MLP neurons of a small language model. Each row is named by its layer, matrix (up: input weights) and neuron, and shows model dimensions 112-239. Each number is 128 + 32 x the weight over its row's rms, rounded and kept within 0 to 255. Numbers have three digits each.
Before each neuron's rows, "fires on" lists the tokens most often at its 100 highest values on Wikipedia text that the model never trained on; "fires in" lists the words (lower case) most often at its 100 highest values on Wikipedia text that the model never trained on.

fires on: "b", " of", "ven", " on", "ed", " at"
fires in: "of", "given", "on", "at", "awarded"
L7.up579:109143017146186080124102120138194130105173110107136204142139178144183137123126186159116146091131184149102140121127116131092100147131151198092146066197141137133130168164124162081109128157191111138129102138138137167148053118111133133152148116139123120183130086041121096118122142076130172119106178088141141136173078099157119111164181204126167161103123084111124091159183134099122124119084

fires on: " to", "to", "s", "ed", " not"
fires in: "to", "killed"
L3.up601:132185171170131132143111122072150131145156108151189146104164094134065093118157110145143143119077161137138132133102102183143120155077159149197150138136124106171130037160118151128194142106100148138124190107129087153187069206091124140161168119112087127109086136149109121182097041089127175090137084137133087172062104088089160156134126139165182145086120098161113148170081169086080145140085

fires on: " with", " as", " for", " 15", " 18", " of"
fires in: "with", "as", "for", "of"
L9.up900:164160110084120094093095149097116067161152109143124151115150093109140130215138131190099103128195111089078147132141152070160136132131175197123178111098165160128133149146107081195093134115139108103170112146157053156136157053188125132115152133150090178085142136044101153133138127169084135094055097098129198144112074129097136123142083146129153109131134159137112131095168141148146104107128

fires on: " in", " In", " and", "t", "ri", "ring"
fires in: "in", "and", "during", "hot"
L5.up690:128207156095119138114134164154132107128114128196127099152040133083191122108127158142103148097170159122110147120142129150123097110083173153108120142144133131088163139113140144171099152124132097147093134121128148143144105158094125138088154153091074167219093132110154107115106100142133102136130120145113090084109156099124173114135158121083151131116165155156104089145060127168118091116084

fires on: "se", " this", " This", " following", "at", "s"
fires in: "this", "these", "following", "another", "that"
L7.up296:154154176137145124154090086115026091093155132126093168120128122087092130103083128111099151157109112061104103137105110150101137154147091091150146083088091133154100144118125146077144115176110139130104113088144101043227132167165122096168096143138112080086090113113112137120110195120132068141109094105142128165113148141065112132098074128129125081120137096157112135133092103144150159084126

fires on: " as", " be", " re"
fires in: "as", "be"
L5.up325:094153057145093146084116110120115065119159103093135141144156091079089096186132123077124141107148168094118198131159174119118103068142096147139116168116133187124149118159121081115125127117114144159066197113096161123144138155182135133139143112093124164113170152098137103100124111096136102129148122145127117149118100116133076156132105124134084088144144093141127122094112178066105105137155

fires on: " as", " to", " by", " through", " with"
fires in: "as", "by", "to", "through", "with"
L9.up369:108133133143117106202165130111103107091144119143107135125190126102129112194090093147127137111112101118141142132183163117158128155102102084109153125106141126058179127077125167078121088112131088132086116098109150161157141160132108065121127127111123140111109162107108212129119177083083099123135135131119096102147096166124145151111126151163172087183134069145153155131119175130125170115223

fires on: " became", "ed", "ing", " with", " become", " as"
fires in: "became", "appointed", "with", "joined", "as"
L4.up811:121116124173167087122193105108101113120129099128150183167124109164154147097127156134164130139131085113127121104113090099084113095131141107115149146157125155187151147153200130123148138202159110158104142158192108031160154131107173164134137111181107182131212122077129092135168115117152125090104039122180097142111129132136143123107097114150118125122116100183128103137127066106080130097118

fires on: "s", " his", " in", " on", "f"
fires in: "s", "his", "in", "off", "on"
L9.up521:170130171107129092100156101053117104083093155093141135087128101052128141113095122096105102107116175142125099112082107079131195098143122041157101078110104117092093164110138208196173124137215140150163117129118160118143108178087088086063101067126203159072127156163134119143139105097127116118095108075113158141169138087168123150150155105118082156138133108169086175125135115112176117122118

fires on: " in", " not", "us", "z"
fires in: "in", "not"
L8.up914:149163139105098091128137146123129134166149115103138153162092113116125127141144168120188146126112133111134094127137077124150116112142128108180158184109157126103140099170137147124142127143109086133081120057169144117120134150135008131110135135126130144153119148106075157130115130130103060148180117124145118106113123118088107192224185136099134080116162154115121094129095198120144117120166

fires on: " to", " on", "s", "ot"
fires in: "to", "on", "https", "cannot"
L7.up311:102114116203107053124134092081087109123155161091155129104154158085173078168173086115093157123136106156115125104146120137140121093122185131157121151133125156149158125131124140085206100106150143136107164149121156112166073167192137089098147134150064118113078120114149142114141179134136136125060132165125172143098107124124170081153148178190125100164145068159128129141124164155116143114106

fires on: " after", " as", " with", " until", " during"
fires in: "after", "with", "as", "until", "during"
L10.up103:132196088113127116124111151068112096112158133171135124117190115146159182136070140199130127114194143148115079142141180097115150144107100125128190122106107117111056110123083167059158169123116088178157124103202116172185122072173110052149128139122118141154079187105081170137086132126109169083102124152153125125103074122051130071117158183061092169147135122052164163101189140113128146141128

fires on: " to", " of", "ed", " in", " for", " over"
fires in: "to", "of", "appointed", "in", "for"
L7.up284:101174119167115100126183100089070080170152104197109145165164141137176132162148129130123122115139103193129169126181053128090141114102097183098110144142166123108130162121135135150154082130149139181174092174207139128143161152135136076123161157126158101102144155097122123047155122111106070075104089129078085116170145184129108126097143139128103114146115098115143085100138109113134168072102

fires on: " as", "s"
fires in: "as", "assembly"
L8.up703:090134119159112160093165142063139037136159073150096147107151106119089168164110145131105138141130135177122160149138145070140162131098073138104176141116079094095142144139175093163131123114082124162111163128167119175174127112218123072114126102124066110107162168126167166120061146065146097157073111157137072151135167103089144115176093127046139117154161170095151126116198205127109162116125

fires on: " as", "om", "tor", " German", "m", "p"
fires in: "as", "economy", "german", "economic", "muslim", "top"
L10.up221:123158063152097177114188125087083124173162121126054140109147124151165169125175140169157134070092123113112169161189137088117156148111185170111100203124118119150147142194143094099096074119104148140133147125157196123086105173135172055099081159161146108123170120118153153112164156132119129096073105118113068155090129158121121170140129149158144157149144116090103184134110145145110119081169

fires on: " to", "le", "ing", "ring", "y", "ce"
fires in: "during", "to", "while", "by", "since", "in"
L9.up849:113100122111136075194161214066137129109054114167155156119131210086108121159131096144155102170101100069121148088145112167115044116137088119127137183139143111111121149111112136164170104095135080084077157094135040142093104145181140056160143110113173103099127181119151086179141163121140112128122159136091125132195211150139144134105185150118112107054103125112143120126115162139170095106138

fires on: " and", " to", "1"
fires in: "and", "to", "1"
L9.up458:119122125072098145104118184117177152155132134132156136113095171116089116170133099155176147111150061172120127141113120187105129088162111100105154163196115069170173101131229133117163091139146108136123153139175093166137135134130108085154134140103074174101107156079041093123096105163110091147149164132170101153144136118058122144172128102143103103101137128131175106200162131160106107147125

fires on: " and", " to", " by"
fires in: "and", "to", "by"
L8.up281:093110079110119113108070214122167124078146211096137141110145116125113196150137082190197125118147077143133163145113177136098167130184128122091159109173157124182131151118171156176166119188120130074113158121113160160149131155132086122144121173107162129109082145105086042172155168162156117129186184111175108089143072144123118136196063107120093138074152177125206093121084146100152161106164

fires on: " and", " in", " of", "ing", "ed"
fires in: "and", "in", "of", "studying", "studied", "providing"
L8.up402:105170100104102067149125080092157126120123105073152134191135130189107161114118145077144147166143153142135134124088071111133179092171201168160115153206163121168118112170100157142105085143082084111108151125131124104125128089166177140127149114079134129115154124125120109085095119075129083135134157127147141148171118133095116099178152100150175115065123148160107083199188193101137156180115

fires on: " for", " to", " or", "east", " south"
fires in: "for", "to", "or", "east", "and", "off"
L8.up328:107109090177183080163137140145125168115162152098122159133130083103116151138014146091160071095133119141121079129170076124166147160146087179150139150139099154098198139112194110164123122085166071149105089115146154132123092121147170083151177083145150098180125110114133111150131128131095110084089180078075086112127181143109128095062111089119106160195110137109105151116111204100158158128099

fires on: " of", " to", " for", " in"
fires in: "of", "to", "for"
L10.up726:106190160100146137142141143094129059085125154053115133151119137185158132135158094113124101212111141085121143113110120127080120150168152092109107123096143117083123120087076151119120156183109099138135148123153099188139054129129067113139166132138141157097095083102040111191113105109144143078137126077138126085159093149126109099085140147107100109117177150105123086147161127069129138130113

fires on: " a", " A", " W", " every", "sa"
fires in: "a", "while"
L8.up477:133124075153092104102125135147085091112146144161194145070133082170160129105095158172105119194161138101084128099134182134167124166153198159104117155146170156183125096126046113106166137118135145113124122191198101133124122125111143107093146140140083145142084107203119138147124160081152129142142142136129161134126118109143101076142181134171165137129116144147095102139111198038110171086083

fires on: " and", "lo"
fires in: "and"
L9.up481:091102099077147169123123186144162195128143139141138171125121122167074067102092148143203181121127089145147112103125141174061101138084149111131137168165151114158097076132116175093147152159132125122077131099062070099111099162156135150182067163102113107086106162140108070147113170096110149099146130133127155125125125123142132070154096173113060164151150128143143160159129130128139106098081

fires on: " in", "it", " for", " of"
fires in: "in", "for", "capital", "of"
L8.up275:080133164163185074155213143113173061079107110138112142149148125092124114115095177128139127179148145134153133113082160101187131136117125091128079088143091061141064133108079203141106111113129110148117119152163142129135106072135097110117131141170114152097088126103101112135104161142086117131115164153196168159108133081118135138098101103112146140158163114180081112139107125155150112110119

fires on: " have", "s", " are", " has", " is", " not"
fires in: "have", "are", "has", "is", "not"
L10.up455:180137156149146092158086180077171101138149162117136115172123077133143158102129125131140148110133163106114108120138136106118084126132111188101195131074138124147154154127164139086112146077129075175128134138128119072196178133120102129130105139114121160135085128177067126120135144131157119129124103098060129075105095134101123145198112055115131085203085147160058155094118158218152160170165

fires on: "s", " in", " for", "es", " to", "ing"
fires in: "in", "for", "to", "goes", "winners"
L8.up465:084134128140123162101167135093124150120153146116118157149119100062197122114124146066119090100157120171115113057156136145140158119120097103159134096130143072147128173139112158226146107079175106159122134083120129177164092187115095034069145079138189087083114105102085098176137102096137120128112199148145160086137177107178130152104147154158104117180065092114126088110136166162188065098087

fires on: " to", "ly", "ot"
fires in: "to", "cannot"
L7.up544:187117104139137149086122101092130130121157107084115101148169155142123077165164122118126130125105121127152084157092112140160142095093181092122141108157059090154169137113135121205123085112063133120140182142098111054142060113169105126148122136107143174078139188051049142130156152120191102168131085110120189104123071085109132148117097198100171079125091097127112141121111210154143142132101

fires on: " in", " to", " on", " con", " by", " of"
fires in: "in", "to", "on", "by", "of"
L9.up353:129147133082179090152118160101193150124162138106092120148214107197125113136149193030159137076139130098096100093117161150155118102060139063057133104103122145151107160139100188125116167126149090178073120081096174104077093118107130133155121090155098155107120147076183176143122087125119140091161156116184106172174169108128090136138114131075164196078117123137193131172143100126153124164114

fires on: " This", " and", "vi", "s", "fer", " this"
fires in: "this", "and", "conference", "surface", "divizia"
L3.up253:112212079119126130103129101136084154149097129126090121146134144131084143080090134130151181103165080151096125072099099146116108146113095102135166131085137145104096151128141113131167117166100107113118145090141106051104144147153100092172078128115048108097089161145106134141133107109124146145158182123171109144130107181098101090157124103162098148125139061168057046147073095057135144143054

fires on: "ed", " became", " named", "d", "op", "G"
fires in: "appointed", "became", "named", "attended", "arg", "returned"
L5.up749:159050099174106099195136105115147194083096121106151107181162110122140141142141134129211111105190117111117163145084105081105121120134132160124177113186128109174179178069109154178103124129106111135111173177134109059154089159116129146152086174124160197123133128123122107208130096170133140127046095138090150122097124139114151152183160097162165113112159108140078146081091129129112084131186